From a checkpoint of a small transformer trained on Wikipedia: vocabulary 50257, no biases in attention or MLP.
MLP neurons of a small language model. Each row is named by its layer, matrix (gate and up: input weights; down: output weights) and neuron, and shows model dimensions 170-265. Each number is 128 + 24 x the weight over its row's rms, rounded and kept within 0 to 255. Numbers have three digits each. A neuron's up and down rows have the sign that makes its largest values positive.
After each neuron's rows is what it responds to, as a language model described it from the Wikipedia text at the highest values.

L6.gate997:099158134113136089112082103136120126110109145147101098123174140131146103148151154124119168138112116110136114152113123130138141132131148133107134146168117134146125120152130142150151093074135127174127132111109111134113144111128127098187143136140123123127096143111120142139127104143147146107
L6.up997:114082094141133101114127105137134146141141151104160111105108119094111131125168165068129137141133143180161125116116135169132155137106123130089116135135103135129131140119100142114125156114147092142118136103126130130142159072111112167112104112111129162133110131101091112162126145092142169087
L6.down997:131129144134177129159154145145166145142096090127165129192137131120130119139125137165116143141141170134117090128113121130128108140110113130148168188127173113107126095153126108094114102129142120113099150135108142072109103136101111130150105140114121127135139116113156091123111138142138124142
Mid-number decimals and places

L5.gate720:110116141133134142119149173088156152106129126097149107137164148153141117127150132126116171144157111099182103160147145108122149148136112112125178129120108144144142091126118132123095153150142115100141129137153139142118112134121120151133133141120139154145092122098082145115125137144118112180
L5.up720:154168121130082119116122138093145131134135124112125173162188147103127147112163106066111141141166161151159069116116127159124072119074129104154136109116114111132132141130121168054117090149113113092131140124155159082108073099122150130117106107141119146150164131130104120116134126147103129132
L5.down720:150152120091154098123144126142120058150149124082137089158105128093159110169130131133136135137143143106103131134138114113108157101126147115142160154150104105118138144109134181131160076129142136098146108168119121132153128129165122164163098112101101090116044166142170139101133155141163118148
Ordinals and year prefixes

L6.gate76:098150111137129141149157098134145150114152117098119115128095150091073163161113157129093131122058133145130134115178105141100128108104120133158129126133176109093142086119114093136087119104097143092170123114117141160149115168136108135133126151159130148151126145113145111113107117133100146221
L6.up76:085132097134193132188085094080138080104128064110088149087084082133156111129093149084109158141167130120122099089133196094103108117131098135136127128149153094115132121142115085134141113124131145140138133123155131166141126149127104130134147127141167151124144118128093128133111121142131112169
L6.down76:140104132110146109117107156128143091149160117163073145115144081161235166141091152078124126138166151083133117147099133116127127109120128106111104104131138115152131109123116132100193110158141129172140139119162115162157166148135133128139106117141144131105135128141119133158156147123125124090
Year-prefix tokens

L6.gate807:123116079145100100163075143116100125122141118103128129076146153117114150157094125102092119115097130130117110103144148135099045130113095130150142100073116143115107096124122116110133138136129127119154137091166159118090138166134118112130098130147123111134110129152131137158123149150130137125
L6.up807:102190126116143130112091099113151073148111120130123138113125120098163127122150103109107121169149156096163093160107133157106127111128109107145163135109082140166117138139117140098140141120068152108156116141137144133083127106112144113136141107120105130133154111148129118110134161112106118114
L6.down807:099142164152103095092114176126142077163125113114150127126126162115159147162109105164112150132145117152125118137100156122090141116182105096125174123126145114102122152117143103129126127107105083132112089148148147126098098126176132156123046128106183171136087116107097088120108144111153091087
Career stats cells, year prefixes

L4.gate281:149143105117170135146136128130115111120113102160121145118110133126138123140166123122124145141132117139161131103125136125102117119117104137139134115164087094116128118115141128107104205096167151145119112164159159087117115131125099154141147134143132130100110132145180126157095137101128100115
L4.up281:124120145107150127118136181100107086140131111103158101131104151136118107119107121088082111124134115114169119122118197118154112121136057114133145068115100118145103137109159094138135130117154100162119135148090129112174135113111129141104128129134137154123163104133134120089108168160125098148
L4.down281:143159071113135094118102158111127153162075143133180113172148104103102151139109143123111090145130111145155164156123132099135126135106126143101086121131099135110141105139087094091111125106109158112118161152102121094163150123131170110121119164104161136133117099115115158128130143119147136140
Table cell openings

L4.gate367:149107109134088141117090117146079150138108111140116141139119132114106158133135098105154145130118117142149138120087132133115164113178104117112124110111124123106165135116106114166112112097150123139130105152113104120124122118162116167126096123135117101091136144100103140124138116147153116150
L4.up367:127097123143099134080129122135091144166145071160127089163143103156141127134170103102159103143137087138112104155086171114159173118131097114112087117125085144110172126164149112149158146112143102144120157172110101117099118077165120141146084085161111095099159130081122134115129159162155102096
L4.down367:169145158141185121119138137089115121160185159114143079142123137138146127113154146136113083170137120130140102154124139146127158102116149119161098157111136141126109127141140103070145148149118102113138121148165089133104124102158144121116143112104118119126160109099130135122105167152156119121
Decimal points in table cells

L4.gate39:158145128119105145175144116113082088137168112103144099118082126127159131128100118089141123112110130132089133061146139131174160118122084140167119112165108148090124152146103121135119108134099114138109129113131129101103201144112138134108141128117141146146125170115151119130096150129106155157
L4.up39:159133156114136127154157102142154142141117134141181121119114126161123107121142128127123135121133149126179094150124152114165174122109124095101140150186160112137151159088108125156093164127110156114158168095157050129078115102103147111153103105086113133114129126155136153142111147116118097157
L4.down39:129158119102151163123101130124146147115135138117138128109138100087127112107143187059089125157147132110116151128133096130113136098125162145084090120167130107125122161117149111125130141168103124102102127113137097112112143156143130139131124142144159138156166091107138128146102112145067146104
Mixed: years, "high", table cells

L4.gate1255:140143156198094166176159079120100135151108164110078113155117103093097133154143125162102122112124154135146123153142156122110088124171136091103126135127151104109140151137126138137108138118137162145136126144138115132140107137145144126107132095097098133144134106122113121138100110131164133123
L4.up1255:139126141144117183099116148117151137127157172130086099197131178151123152148140146121120137137112086130128119149156127137104129096151138120149129124135103135111140107108138109100138143091106090106151161141107097120132135105144111110125104110100110165158132141126113147105134139102135121136
L4.down1255:088156127183116095135134107141103130123152107134094124113147109138121096147129112118110096122141189141145131137140116148091132154113173152115142133157132103112130132161123148119129150173167164137097112100143130149136128083142126139114174092142139117162104088154091117143143098142111130146
Hyphens and dashes

L5.gate1020:149161068157112177169133140129105124111133120152059149134147099118125122144104077096098114158124119119120102099097129135155128147126140136094130131119105126110120133132118127169143169080127136122196123136118116152151147117125103132136111153127118128115124158173156176167105105146151102103
L5.up1020:130123151156078105118147182112147137130128111148138141156164145083168109126134159170116090111156123137146140116172139139139116139099155131094131138094137151158104144110065090129137125148122125155128108117099137135093130129147137122131071110154138152088177149106173167124140131167141107136
L5.down1020:171121214137105133096124174124151138143140122140139114129158157136118171167142149131086153124176143124125136141108151125145134134129115099143154107107136151138153156111115133130113122138128098111117082142117144146115116105162156149144126140101163068123179089126108147139103149159101147169
Numeric separators in tables

L4.gate313:120103142127101156110117124159173132159127172123134175139133092125151142131105134147127145110121132168180181105099113168149116109100151151119139136124162140090094093140121129107129095083114150195161123142153123129153148111134121163090159119113170089135144159156133111100155144116096140100
L4.up313:144166093121118130140141136103132106122134117130090136139109144161088108086121125125126088101076135126113144084093117159113126109129126127111101122130132090146106130143128114131126114147110096123123098157092155174107145148120129100137103150146108133144139092121151088159117130153130093096
L4.down313:186097144116190087172117149096151169133161119107156146098118122108106113120079118107115138085155135141140155108129124147156126154145132168176090095137063129152128147131122103109095111139105125117136083094139098115114061155112099092138181139139127115149126137139105126143126119112103139107
Templated infobox boilerplate

L5.gate57:158145162118098141149109083124172141126127139126086148142160159087125099120121131098097133144130137134136142123111118112129159112135103168094144131124164087112149147124111105066149114148165127144146127123129148157118162115099158105135170127122129144163161111113161144137143112172167133136
L5.up57:141122161114087134124134118129170069143134138137162168159145113091164145138162104126081158143166152125189158106085141091090143116145143158102169160146150082135114107153123080114158121147156096163165152146132137105127166159114133103126118108130192177064155144134128162183115163115146150102
L5.down57:153121155118147160125128140109121127148141128090132125143088102077153153084151134134125105135088163096169118121160119104152127180113121114118122117098137103150165127116115169075151132156110152113166177146126128132149135143125159103158153115101149127128144119129162151146153151163121132114
Female given names

L6.gate664:119117163161137110121090120113079120142186124097144125119136113147107126148094131144098158099129113119125107105168120123097087132106076168100122160129197099156117139115101124152136099083146073112121159121163167154125150086081100118167130134109133118152104138115116137150133125169158102129
L6.up664:124158164152102124176103090125114101084150119134127080125127102116108105180107150138090092124121140119105161067097120106110141119113156095163168124133117103094119112135128124138145095128159135148126139142114104127138179121116115154111150158135120080139147139132107120127156136124092163132
L6.down664:140178119155119100152064112091133133114108133143127094151116133141130142137148129124108139157176104139121091085157166164142120064112114069127106110117120100114083085117139141159122119160128139134137109128138123137133136129170138137113113189126153130117141164132123101134076097103088174153
U.S./United States completion

L6.gate1205:114142145135083155107097139130169129153143164115129148100108142108105120079136123123109092144159148075135140111106150110150106139152143128109155133098132099089124147106152083105143124114130117108160114079137155151168143125119154116117121131121127119136105141109151152125121125143147095138
L6.up1205:109135173106109100097122103111146139108120169092079162162116136153109095110161111115118105093174118083119130114134123153132135129144141121097142098137122116155137176134114081138155129128139126131150127101131147150149126121128193091139096101092157084163168112066093124155138122163176113112
L6.down1205:128127152168093103140156142181157098133084106132087117156108167134110118133138106133083115128129106091136132142136115128102100111153135116113133175109141109128119147115107131162162107145090159152173108149142128109121137119131135128121144151111165098135211151134120123143147148189155115138
Mid-personal-name tokens

L5.gate45:108099092127091114137112075163173125155118149120121120113145122143096119128095107159120139083135124163140123146139109133102105121159136110125150131077177173110140107141108115118136144141131095107147151136134101157138136120126116128117142103115126105155107119117138161130162096139145106091
L5.up45:129142170063129163169130057117105124142121156161138143110133079122119121141097138164116189111158133146108134131142189181136145142140131134107143165142126097108119201113098118115160114114127132121108102111128148143108113133092135102099079111156137140110128083113133107169104115081152120132
L5.down45:114163134115121127148125150134129094136138134128096112123128152125134173122147144118106103150125101156168114105143159158122107125115063095139116146124112107120114120118148129134125133151138123152140092098086123129171119140151130131159133157106110099153116141134111108149126142121088140116
Country and nationality names

L5.gate18:127106179213143115095121115133130145098134168104115101090126128116133168126106125129154062121107117109117131120114161166158159134131124104144092078073099123116131134142163150102117139121160152135161142161075159104133116110142143142143155146106141120151121109106128114123129123144103170133
L5.up18:125113079130117149124149180132106173126105078141107146123143094076129106137151101132140133161123133140130136114141129131117112081140126156133171130100107094129119121162162120130094154136171099118090142112137123137117187130141126115104132138111113112098094093091156138143133114129135100148
L5.down18:153139152140141128094124108121079154093118154108124091095139152113124128106109133129150115111101144112114155135149122154098174127137146082119106099110132111112084118093124138137120105096151118099135174130145153114148118163111099157104126127123112101145091185164133110131104149080157178161
Word-completing final pieces

L6.gate933:126082105155159123116139124153129154078145126134095132119137130115142131102156113127126121123117145146136180138130155138088139102125119115129143163128127098106105159100149116119182097160132132089157107118157102079134114126133151128105128159171097118154115137177163141094108108152145144116
L6.up933:134122132114185148159101158140116160145148052100133141131125111150152108116144115147113100129113132101099132088108134092109097160140121128136140161149159100147168115125098117074114110160159104104155079127137142118096149125107187128138145125111113141139143155118110143112152120159118172185
L6.down933:133164147115113129151074115128139110166103157143155092146130135106142102117100126124143127162156137117084136132139115128135081099108164071136128137138136152138131086127130130113115093123110140134133114139136127103124180130093137123158100151178105144086123103127193117111104111104081125106
Verb-object linking tokens

L6.gate898:122172147129107138134138097097142127118158154084071084128116102133074160175129121101091136107083156121134178113134102121125090153122141108147131096140115149134165136146165132118107152102131115095159111128113150120110127119144139179114101177137115127147102123136170117129132122109106147158
L6.up898:104132161139148087131137116095117132122153094110106115154103092166094109116144159136131135125142099143160178131129107119120114167140077141155119091122081114137177145145146144103133168141109110162118141104158141121117105155148146149135086100127136105133107109106118093134163104148110113146
L6.down898:142167135131144100109127147136121114155125120171094134099116098138137109120105093114140091162162087153128096102156100171087159157145100135159118054100135103130151122093084146168165142144097132186115132091154146105124097162126097133125160115099128162107124121117098128137155156145128124138
Variant and type specifiers

L4.gate1210:136147141138093161146119187124135114095109136132108144138162164155158116152167155099120176101137093135085108107135108112166164187140139129093132121101123130106136073151080142154149118148128101132110118146162160101090141107133103161128092111163120117094133099098127141164104139091107127124
L4.up1210:082150180118120138141126123153139159140116121163136131163092105125125146115153151164149087121086109145149129152119157142152105093150113101086087118105122153100102125121127137147139164117141150129109126084127129119138134138121068114104149111135148168118124148134144151120107159179121133152
L4.down1210:126106158143151127093147105133111100104128088119111088149123103169128139110144086130148104139059137107123121141119107163125121100167122189158140122114178144142119142114110123153165143109163157138116151107097130113172122116131119140139103116113140109089108170173135134139110101115135117135
Numbers in results tables

L6.gate154:159057171160118162164129141143123173131123118156127152123081113137160113122154145198089129124109121131117110179162125131137158154181096084114115124119082087152124150113090153135127163121106148204102123144123114081129078155119090144142138105101100147140148147153151137169145120111126132142
L6.up154:115119132099156142176150115137127104112138119123119134148131118172154098134057102101108098125164133121140113128102109138120131097164109142091123115133114128139116158150083083134159184158130116170104116157151139087129107121106118119135143117150149105145123094156144120115137150124117108111
L6.down154:115144188150132147143146095125108152166103122104165134124141180109122149098121131108131061127148109125138089094110119161197108152161123102135071146131111145128134134090112133145108136139139142144097117088144135115142124120142120113144123121118160142088122118140136145105126096134170134136
Clause subjects and word pieces

L4.gate543:116123134102135173097134086148192165134140168087128111165149136083128150121116148180138139119124104116108100108132076182137099135107133084132135076104117150133160097142134096113106112103155172155143118135121127124160126165126155143140114100116134144133141107121130117118143114118091112142
L4.up543:130109163138170182109141135113141108146140133129125116146160125111163105126082143143125109163140174112099151118097126118146123097116052150165138153124096152152156090145150111136157131126160152136115091130115110079088110144123124141168110138151134178120077107159124128077147071133107097146
L4.down543:145084190130116106170133144112134102131132124131122115129146112080101138119158114124091096140136150157116139136113097123147110197127132122157120080118126149118162146110130114084107139147116143133111110106097125155136125155145192143121105135132145160143130107111099098129124141118208160089
Generic head nouns

L4.gate425:057148114135130110130083135099142136091107168153110134128115165110157130097141134133105133110085106145139164123131104070092150138179096172110152102110085158103132113090109132119120175167107132131136115131091143152157094110162111106102112150087153116169147103157118142136073114148077103144
L4.up425:150053114187140115115117098097132097102103116108158101133133100109108150115097136088134139115111154124135083125167157130116119103128135096211114117165154143147132088160121104152163157131123158138096149168110104104165109148108151120157130138130140106089132096144175103160161138097131132141
L4.down425:171122165133107129133120091133122137155123119114183133088093123162102113142087174121154105126130162130141110082106136116136104146135086149114143103120115104122107138146078134089120095101092170089141133123132152129122161169097122138102124112142100110123146141082130118160146129158139143096
Sports stats table cells

L6.gate85:163135145121112136143144146141104115119136146123115117091114180089149098106108129170127110149108159140119139145180156105144086170120106136122118126098139088097095125113137100130143096117084152094113124126120104161161148105151148101124150161111093126189101117062165147122110124159121112102
L6.up85:127120114085161118151162132103129127121121148096138091105142138102161107130107109133075127110124114177144145132146096124113112120105148176151124118127130116132102151151110165087142116135119141138121128099102133130146123144111086116135127153087131128120115133107175147126155161111132106101
L6.down85:119169168100138109100122127101097111132120173155100088124139110184126143145126106082147110131154112159097157151140148130118114154101134138117085124160135117145133137085116135152133132114121142118107116089162078153142120112142143128155073120132135103116118061170131135128119139127134145159
Recent-year first token

L6.gate1271:093143174152095125158103159128142135126120144143126081113128136128154167106167129154108174125138118154139115073117117137117156139133136106123135117139094069148098125118128170108152116120108126136100105110134114096143084104120140110086166114094124129148148144168161149152137114114123150109
L6.up1271:131086133102080117143142101116137141147151096111127132173108121140121169166118126123144152084115115097149136132155113140098123149112178174135117126110150128134108129107112148100146145145128145108126102120101113144100121106118132154135131094152121117122084124170124142123109139166131088096
L6.down1271:118102083096138137124129123138141054114135078115156108141111128113145180150121092111131134162147119131171135144086123118101139093163120121149165123125122132135136101121157144090082158161170126117154104133137128164079076163153119132103116110142129109122138134179151130120085111136144071097
Year prefix tokens

L6.gate1042:237117097106112133109127131163133117102146169135132131128103147151123129142152105138146132116136109132124162124147131147100145149197096110127155159180154151118120114131133138134132122133127143136114129115134097124128141149115137114102142094101124122161138174106142111109146081091153149115
L6.up1042:134087091117103106110137134127186120141160131155117103135123128135190160128090113139143124080123095132178142154175150150123087116127118171131128146164127109118097123153133121165111124151108142099155095094127097193118106120145119118149101139163158145149118090130164129099166102097108142134
L6.down1042:085098121098138135127141106131160144131147127120105073145125120162194147089097112105122127104111111131133164108170121105115124126115120152145150137134110080165129099122176125127174138163131124161165096128133109166100082188169120108109177117139111179127127147117146118113174136079102152107
Preposition "on" (location, date)

L4.gate248:136145148143119114108151129135145098102110119159160097144116160123136106118176142108129130165149140118112078113135145098074112109121108111140141114104072129158108129166145104072117126117044142050137124173094113148066067128113148115119123137145137115114144104171139161151135154110130116116
L4.up248:137136128145142127130100130156138128114119150141081127108134140139108139144120095158158134110115083143134099130089114117114085136099097142158146162141156135112112125134130106104137130177167131148130124132135159099162100138112120111165106101155136060095189122135133106101128117117137096130
L4.down248:140113141169130138122133108178114145142077144126094112112129105104143140104127148173136139146163134143175125117144124119171116117110091096141147111095173109137125107137120117081126122127141144136129140094133149133126115091167141122125126109104147147115108155103169127133164096093140171096
Year prefixes in ranges

L5.gate885:093117146139152122108120121105141130083128161133138114166116170147145165092140125086134130126158154137137097125081128121121158146158123128156121173068063151162117123179110133093099116143095119148119110084123105115124098184132129150097091154161121141135167154098112105152129118107136142133
L5.up885:084069136136141102131139133057164129155165149118108066118138095151124090136100123139113155104074108188127140125120139170147115103116148116124088095116146162159148117143129073141099123138115079138170110126106166139145127104133126129111095102114127094081125134131104105118112106118094156173
L5.down885:139144148108150118128170139135117110112154137111148118103087121094134127131163139179101100149170110143149102126141070101110131163118141081121134120124172157121134118126112124085107130139122126151146116125127137158126138115153161078148167102148134136126162093129159135129151117140108115120
Compound phrase heads

L4.gate835:129123066138108136162121118123143082076108109095158111108137101124137114103137103106112126184136146150134123137124103159118119098134072085140146117143125171179159122144159156085118183143129141148114101091153139141140154147097179131113068146119153150168134117162145153132120123133089087111
L4.up835:119088135126132136123120153103069113132153113168127073090098133129131149128103135101146106122158129121089125143143138195135097099168176106145131136108139135186108142123140118172140120127115151141155117129139116111102129126070118165140153122149127131087134092126101096150164113129154141119
L4.down835:125085129157151141149125118140149149128149152120098059113104187106119158155117104109118160124155177119136124170135166100123128138181111156138122143106160114147104131144145130132157142165155116117084099137109138145143121156108116122120129113112149091118098119171161123134134135116201157122
Year prefixes and "the end of"

L5.gate555:109115172133124127133127141123116149130166125133106107146105148149160100103156124112134145089117128109117131121118123156114130104158131162163116150142131102130136142121098109100153170117131116127123139102122132149143095078136096092151079099170152134124088129135134110146147128118127133110
L5.up555:113112143089136147143124134143133107152168153107134090128124131164124136129138112133069144144123140104060120117150101113139093184164118146134170129136175101110084081123154154116168172098169103137140131095137098183103153134094139107093125160109084159104134088154186112106129089109160149143
L5.down555:126058156142122097133075151124130143154108177140110123119139134129171135116135089135095129107089145114131174113116130145116129109138119181131136089128126137137110129141100127117127165151135126188092115127137153119135094146146129109173123122153142081096141107144098079155149134133116154139
Prepositions after nouns and verbs

L5.gate1332:144130107141188101154130089135138120135123157151101098137123117100128134099152114117163131148152079140106105123115101152138117093121144151114132097146095154143082142086157089115131104111106146124121137136135138120109128111145151102110138120117102116154123140126132141124115142134112134140
L5.up1332:105195145089161104184116107155112125173146171116144122139126112156110167124097119120114134167113142119092102083139081090137119136107106077130108115150122165072141124103128139160094116117136154114157113111160129078103106092166137080140156141159106139145110106132168116145130160162122134145
L5.down1332:110158159124129134076140148149092101142131089141140164090085125125159131159136129147124137177138132139173137121110108153136126147141108135098157098155094128148127103135114135155118176141156148118110172108107136157144145126128134139150134077082128114136144093138114140145114102128097107159
Table cells, years, "first"

L4.gate202:122107113142178133109157126099133128138113147149156112121147149143155160104136159151142127123053116088145124152094112091113149097146128140111143149096125118192086161125133103118119150097131067085113124190114180136137141132140138139151139117086102140120107129072162125159145136164134084142
L4.up202:136139171123142148104112084158093120148134136184118155076136126129119139133144107127121129139163143147103122171149093159128070094128175077127146180097119093127126146120133113099145081160167117108123101143116085097123154158123134146124128120110132150158112101111109095104142128126126138113
L4.down202:105143118088152128143128121120122131138111102111130145153115119109137109126116119143112129181145117118124138119100133133143118161134107097111040091146125168118177091136163142097119116139161122143155175150142122167192123149133152136166106127141133112114145143151134144066115102111111142146
Numeric quantity digits

L5.gate131:128094115149131147118088167105097147143107128100151141131131134155140097141121188108113113155110135171123120146117138156206096114132113121114145159126098106113108158063089183135143167121110121128124124100127157084157130145123101116115127106136130141109109140158095114121106126121124112156
L5.up131:118104144158175117144094140087104124139167118117110124155128133109078114145110084066125149127134129123128165157151134142143150076138128170085131114133117156114132125152083137097135088160106097124120140099142166112142131142096092147104123143135161119148114122097137127125109135137111148119
L5.down131:125130091125114138090130132167139135129165132092129109148160109137104121086124116161145127110092114150132155107152071126127088113131181161084113141131164110150133137107132123134127123137144075135118100114133155125152134175123119094121140097121112124131106161147115125166122079055082152155
2020s year prefix

L5.gate1006:089149151112130110152130119139142143127129109154103153065141132156088162117179144120123171120087104139139124129119076118140111153124113162114128134085151118121184098103110144141120165155135131066097087155139171148110138131146121176087131130135162161125122148094135094157106148114167169164
L5.up1006:109092119158128145108110173147107144085106125161097173122157142148126104127162136151113160156110102138144126121149104128087153159120087132160159132113118103129134099185112105133166146143144120158112120156095144154094167124153095122137131147086160114125149152109129121133103148143149134094
L5.down1006:090162075131115168141133110148124131130092116145163082128127106157126094136110083131127115149153085110129118130151132099126191084163142154165130104166117100131150194111094076128122148130182121123136157131120091135152116121098134132148101122105168164096145124149115122136128151123111110095
Numbers and music credits

L6.gate644:078138090122131139113135151135094130165122154096121128140164143106149147149174112098168181105123111142160168128127125120122120110114144131153134131124135101090168122123060110108111124165131145141121114167134140113144128119133132147083114109143163088116139125102112138147063149096107078141
L6.up644:132122126125151106119109156151130083102125132134158134115144114108116118138155099175172121125106164124154181169126135138119126098104119137145137111156126115122164140132072155133111083111072144109147164177089123144144124105139114145093165076119097093140060157149141168129124141138112113128
L6.down644:145105130133128128126100058136132108091149150138127089113162104112157153117118118153132092124127119093092102132152141147133176130151117081089098125201095100168130105164132112149120114144140142133116068081130111119097091136133084120118162148122099120133082126150139107155151125140113146075
Tables and name fragments

L4.gate1200:156119150128098100124110122136186120125097163110114124121116125074113133120124130096094112124088127084127173144098120109101110113146121159130163118090113146112124100131127105158153106083091118150123103080108137135117135089176111109166156164138073137155116108104169160120181195125133124124
L4.up1200:100119154119123096119129100117173090090079134093120142133098119121123101101128112153112130132083150075133151181087114127120099134151099137128124125105116134134107147143087121142205130107130128138146129150096096150140142110165125077147162130135110140129165138097145153107169167154146075104
L4.down1200:091119169103094135104112150155131146107101093112128100148137125151150066124101101186132112108110132113125103123130137083140153126156105166120116143120145121122128176116084099126221133168106129160139098204091155151175135162133130109151137126103154152158192138142147114134139128153160095133
Given names of people

L4.gate625:107136153089117154167102111137132132161163137130105149140146099163106124158168125129110134094101133134105158117099101117102124155147090106058173106145148114127107145119132116100141119121138104095102152153160143144098150105099138145107149175078132144148113086164183127143126143095139097163
L4.up625:153140122156085175163142105133114159112144116144108111123069118121146154152131136145131139165103165156166136107127104097141133143156107084126154139109103087131157118113127100108148109152135152133140122122110132143136118110158123132150119096112133090115128106095113100150103098131133161116
L4.down625:132158133163109149153117104150075139151151127115082132109114130124124118140140143098130145140126161108098149111108111172098133125143147129135139093118107099116114115120164136130132125133124125142078126097162121131120143080132140189123135068109173095155106097176115098170129101123160101115
Joiners before numbers